Part of a small language model's weights.
Size: 14 layers, width 512, 2 heads of 128, MLP 3072 GELU, vocabulary 32000, 68.2M parameters.
MLP neurons of a small language model. Each row is named by its layer, matrix (down: output weights) and neuron, and shows model dimensions 186-313. Each number is 500 + 50 x the weight over its row's rms, rounded and kept within 0 to 999. Numbers have three digits each.
After each neuron's rows is what it responds to, as a language model described it from the Wikipedia text at the highest values.

L6.down1774:539539493527541417450547494531511565542599490446467513577484550484436498578566517505444475477512472417544462527437483569478511460521499556551556559479430506373398455430530557490472509550430516492533464386432532456516475600497476543511483448476450437547514366525369517458566500548518516568502498488357444603414564472487533483440506496439500581487496516448435482494518422523478544504433
Description: Mostly the word States after United, and US before Air/Navy, in military, legal and political text; also weak scattered tokens like to, elected, 's.

L5.down516:504520480532438512421511555464524501518525411481507533478492481543491541507449450487535505523497505556505526478529552518554510484490525590533572506461468561503492467524537523482521444523470549460476494481445523536512499503535404550416457532446448493453466469469558576621500531613568458546506440515569358527521545531501532506553600481444422544459607577470541519627464485559468464544476
Description: Empty or numeric cells following a pipe in wiki tables, and clause-opening words after a comma or "not", like but, as, and.

L11.down1399:553459570501472474494533505506501455545459397470587439480523503479510473505542487476495437445461387518516523478415500532507530511519501539481424575492380480510478480470525332527545442489512481441481476478546515524448449521415460530582502550525498461453462463541506505530471519554629500637547546401528462504486483489557583485462413533499528505571372497523514415535453670521461468487551
Description: Fires on separators and next items in structured Wikipedia data, mostly table cell pipes, list line breaks and semicolons, as in "| 15 |".

L11.down485:493465469491490531456593509491528566496526345483458554404518485459415475526549479635423364478525508511487518568503620423482494529581507460487509396457487602504502452465512533488466527498394468476543487522546502484440530534458533466442488495510529420471495447480479560571388424462534454498403545481542490398509382500488454518567512470419484436474561468556529588418525520549584539553501
Description: Function words in biographies that open a statement of someone's role, honour or distinction, such as was made, one of the, is known.

L11.down1486:425504445563538513497480505470565445552403482507582530472503515518475459572492550431528506456473548466530534506544537454514547552524493576534448429504556380531405452454501510557533572638518513545429517476498538452510456447623520533489450502551538522523578409402490444529489488485567532527536533636456507493432631527504645495490515425591454492470443444511470588516557544496406535428529
Description: Opening tokens of multi-word place names, titles and roles, e.g. San (Francisco), North (Carolina), St. (Bonaventure), State (Council), chief business officer, plus many line breaks.

L5.down2333:606527421447573419454471528567522575455537513526444507459502467524460522548568451412524513517430417454522497477469602469584485453491555457539494593499572550465500474513539406507492466555503607531470508511582481452443504541560488489542498492492528485471516528463467516472528431483425518544495497474499470511533479426510443530429426463539434491525445522495540570496519482572546499516444
Description: First word pieces of split, often foreign names or titles (Di-placanthopoma, Le Fi-garo, Moholy-Na-gy), and single numbers like 0 or 1 in wiki table cells after a pipe.

L6.down1968:459463475503500424491476544487550510409526475467512458588544561503492576538571561507563528437471529458473478491477411558547501466430502471440462511452571434500517455555568407487540497458522524533487538506413625482478541553466518466505441561536510464454464530498523492481486519502506509521551527550490472496481545556425483458491529459471578583348529448532538530483413556487450474514531
Description: Cell contents in pipe-delimited Wikipedia tables, especially zeros in sports stats columns and trailing headers like Ref; also scattered punctuation in prose.

L5.down255:443489520522523454491484465605548499505441477463503462463466525444449440574477558524450540496536409427532532611405363448577492565456459482548419598478489521537507475492465607542548442511466488434443571522440548528436565469564430511563513466498543478574517504545479522495479508476509540498412527496471525528562498483496544564503476497507398472548605597502518548462583451606534505561476
Description: The first word of a clause's main predicate, right after a subject phrase or comma, e.g. do, fell, add(s), "Democratic hold", and after "Both X".

L11.down2604:483555493534524543577477576534491486470436571527419498574522468479479467630463550465499492530442519557580525533523545415513591521511448521579521487438512500547452574505467507407437515511471531442462423510491455530416495547410594545368553555546418445474518564485524494523454474583516574442530527546538438529542409567439431554486504539464551403654496623477407461567546515527531516484452
Description: Fires on tokens inside or opening proper names (people, places, teams), often mid-word, mainly in sports results tables and lists: Rio, Clemson, Nagel-sen.

L11.down2124:426485542474580449607540569516595388538481513548435559583494569519529445533494482555521518534426573562561463506546585460532554556564489567524458462592516463555510648521531448455532529542465501483519473483463519494526433523454372512470534547479549529549564488508376554469470563431582508489521470486504564580474437496485502555562559430456486592621476474469484555474501509503508599545540
Description: Mostly inner or final word-pieces of surnames and proper names (Bib-escu, Bird-well, Long-hurst, Manito-wo-c), also articles, commas and table pipes.

L6.down1929:479622485463466474414516474555520530463500536574462500412543555444512550541505470444565481517476434452436452463552553527480492564523538476484436540538548532551465535467547457607513484587532505588451422499421435556539533550604512483380440419560501508481522501550323440529465435449464523456596481471485407540501477520515358528571492457563498519523507502383458591580508531493528448394463
Description: The first word or piece of a noun phrase right after a or an (a $300, a national, an invitation), the article a itself, and New or United in names like New York.

L6.down2927:562512556527542504510494443533490448517484471524476480518555559545559559475524498438504531486460488477499564511401477645523526478530403506553558410460466467559489484457499483492401587584511492439557462474502478447403409516452413548383529504530509482548503447540450561456574503509518524545393482512475444506513441495491451535513506510573534487517513549521420494456442453460525466523524
Description: Pipe separators and numbers in the middle columns of Wikipedia tables, such as sports stats rows (Pld | W | D), track listings, or semicolon-separated scores.

L6.down2792:479488474491571573510472571538476485524539578468522456548400466509493493515440494492593484452541453502542436538517454491518500436489549408597541508494526496445456455551517506496572425591461511474527584502524467597457516504494431481509471524463550458507422535524447486525458519640471512488485559509511526476529464444583509540557607412370486531642615534379526436448487496423568582520485
Description: Main verb right after its subject (name, pronoun, noun), often a transitive action verb or its -s/-es/-ed ending, e.g. attacked, tell-s, tried.

L11.down2341:437459441505570478510495489498485526543530512535487549533536517478478504525421438574549548504514546563538539461491579525479514450489460571519517504397544567500576484432517504461509540510504516549428466574469552531461501481484599485439531603468509471475528553585506539457464590432488432442466400462557537574526448535509484530537412424536494489467468483521534459527631526528472462515478
Description: Mid-phrase tokens in descriptions of railways, roads and transit lines, such as "section of", "intersection with", S-Bahn, Santa Fe and Minnesota Northern; it fires weakly on scattered tokens elsewhere.

L11.down1284:467469504622514573517499505543490596559513507452542511490459489406577473543529514493513479529546402511523488545466498499546567414477478470531494522475510477511507445425605575484597540590517460496547551371519519559481576459592459433482515475458538493517506541498442498498506503478482454488448492453472495615469494501482525538556475538348529541543592511529545519575547536572522527465451
Description: Tokens beginning or inside rows and fields of wiki tables, lists, infoboxes and section headings, such as leading pipes, list dashes, and "==Early life==".

L6.down459:390498467556497578552546488394549560501425449538503494559508491434537457519545427555520482512482448491421438435534509446517560470587427439418491525563470409591494504447557538520602490474544440427403551558525476382485495456462483528481561362574459507561423507517409478403562435555477538472478471464521500546431550502439449516471505486511524551488597490554501442524469497491466526478515
Description: Pipes and line breaks closing rows in Markdown-style tables, such as header rows before |---|, stat rows, and certification lists; weaker on scattered prose words.

L5.down2608:366548530446408453578410445508529497480466436574475486544477505532560490471394429515511488425437421497417547439483533458516557496619437434505498494472615449564597510494522501460496451583602498425620435432478587460482611449457517475479525485523458471478441523476516480512522488474570544485515393482484511498518593514466496573482506530385545532522520441498541463463532536536441434447484
Description: Tokens opening a fact in stub-style Wikipedia prose and tables, often after on or at: dates, coordinates, places, call signs, table cells.

L11.down190:479536569463421487475482539441488482510495453546581446578537517517483535502518530473493400493569488490443478581528451544564493470540526414489525519457478500461507539548512412485443522458508489478461538440460420426577551539542527550372436547505471481512510548553493563554494526463548475538489532489464429485445472516580485519507514525731477561547612490541473469504458531620477461509491
Description: First-name tokens that begin a person's name in tables and lists, right after a pipe, comma or colon, e.g. Daniel, Susan, Grant.

L11.down417:500496532529521516593554534524496540583581550475481577523468494426443512508587532590450507500447507504472448532410535550570485480488472462488543577496555492526464536462532547513521548466574490483429470514536542555519472548470563524492539535490559455423465545497448550534453563489472514543466453580596480409514428413509436593428588490476494586545511531593490515501374497551557540473425
Description: Numbers and pipe separators inside Wikipedia tables, e.g. stat cells like 0, 5, 3rd; also "(" after a name, hyphens in "300-ton".

L5.down456:521477407420479359566517494461452549483446470448569359483515507478561518546539579446527420503486453476548541500435554575583419557543502430508516543444504504530550398522503440481437475405474432516510473507493560483479506525415395526453485536447447463518488510486460531461525533544448526592574391559460571611473521500455511460577528451558500490542428425449485569482499486423573646519454
Description: Kinship nouns and birth markers in biographies, often right after a possessive or an opening parenthesis, such as his wife, her husband, born.

L5.down250:551539502516470477470435432514456490565543482576415496540561534579414595529451418515446463500491552505540503347600435557547503506479464487436521557474459555508474548529479438528515507574551489498513566503455532443389558522599465530532471555555504493506473482537544512489503525601567617397488515476555467620517538468549516500588530546502575471567442503475606511435447541533541557437450
Description: Dashes and prepositions linking place names in geography and transport text, such as Howrah–Delhi line, km from, south-east, runs between.

L6.down706:478488509512527488472398426508540545464579508514469523577519479523393503522421587489526547496490538545505509429522504499475553555465511501480539568495536556498497494519548442535512515531442531459422468555469565465419490419420562518503520478515422508459469483587523532479521529556477513526585525482415545506462458483456490612513516489556591536480443520464579497422479465535486528557543
Description: Nouns for places, ends and positions in physical or route descriptions (the point, the banks, either end, a stream), plus highway numbers after US or MS and scores after W.

L6.down1463:537586440454382533529558478501608399487541465491586379456521577419484484484558407449412537455508495545479460540597433470595544464425447487428599503495544524465501462524490418497542560393498511550412503436526536500470524576605551505433513451514577487566566486424492585475588462489534506484524540431447434492511470516496472537475572422459532452522507511404520437504535478564471511574419
Description: Punctuation and digits inside numbers and table cells, such as the comma in 54,856, decimal points in coordinates, and closing parentheses or pipes in stat, election and climate tables.

L5.down1719:500521593374495555462565453501519516419522478452489497512491548550551485617540508493536517503490481472581560545462551423566508608561497484539482579471494496475540456532449501541566444557435562614521467481565523422510593478501533434572462448492410431495423486446615560482607512555435423535464410498504477572497574515452520557484466488517524510518469519502553459577511517427627563507529
Description: First names, name pieces and initials with their period, coming just before a surname, e.g. Klaus, Sven, A., Kim; weakly also there were, may be.

L6.down218:455524450617509452551457561488511515487500531438460430432470501483415514427533502468529572558422508452564426557523461378545471555507551476548506490524585488473426509537534549483480526581428470526448500447538483421454471521433547509459476460440588404565468506533553560493601460474597490398489458532553553519497528557479486539530592535462447562506534523516640546493471601543463461514530
Description: First token of a proper name (person, place, team, label) just after a comma, table bar or preposition, e.g. Fuji, Shaw, Everett.

L5.down954:381519570532466534491498438498529521504502498533528485532470564582497518513483533601558432510475438456519463436608465579505491495513464523608458541538578446493504514506550443552522578502540420385495485526543472424530526495496431626471498446522491443472529520503546495468465509444580520478597494436388552533453455491594505458475566441482464465519556505525409574461493427488519481573515
Description: Fires most on "of" after one, two, most, group or members, as in "one of the lookouts"; more weakly on the, a or an opening a new noun phrase after a comma.

L11.down1244:538529500402468547439431476527460531472553535451559419457489468399454523495465547554482515584539503522517561515476533519575492458544506532447496471406507510449472453501487503497469457452471510575384533412488531503517586485573512555515607525452478461549552531463513492538580492463481497495376562523500479436525448539473443554560478492552473527421606542410493520383505477397468506494555
Description: Mainly bare verb stems after a subject that take a following -s (respond, put, implement, advocate), plus repeated genus-name endings and Japanese given-name pieces (-oma, -ium, yuki).

L5.down2964:479563437496579460494449417615431513553528504490500556414455459548402493462529463502437534559496499535515511507482450538608502600526526530419514493541604545516500505617542445515551448475559455515526469470473460506403517503426373443570445568501564481547517469476417538535554547463418476519520424482477532551554466505456567475414459533557486573591481660519501516585567520480556528486459
Description: Connectors after a first item, like to in "from 1851 to 1854" and "from 6,548 to 17,347", and list-joining and, hyphens, dashes, line breaks.

L11.down1120:535577466585457397462462460558467536572493471465530517534478647588452485544558465512464492496495543520541474492554617466531567492504443555485503480497495482497476520503469514476434496479493540589452521491428464378543488475455574524426453538520400544499424418525476448469462558505553546514542533500558388495423401495506507576473479571442526490497491405444547511525501615470539538509467
Description: Cell contents between pipe separators in Wikipedia tables, mainly header labels and score zeros, such as Title, Position, Certification, 0.

L5.down1012:498468603547498397474523512556545444507534487506443566461493480493542549463486432568491374495560511488498587467517489492493525561517493535585486524522470527510455513509400600461507528569537456475472479584527493532400528520548425485426529534437479492474466478541519511442471453568464468510465471486562482552467490492544460427548509584503419459468524527453492406504466410519546456503481
Description: Role or position nouns completing "was a / became the / served as", such as father, professor, owner, governor, CEO, plus following of/to.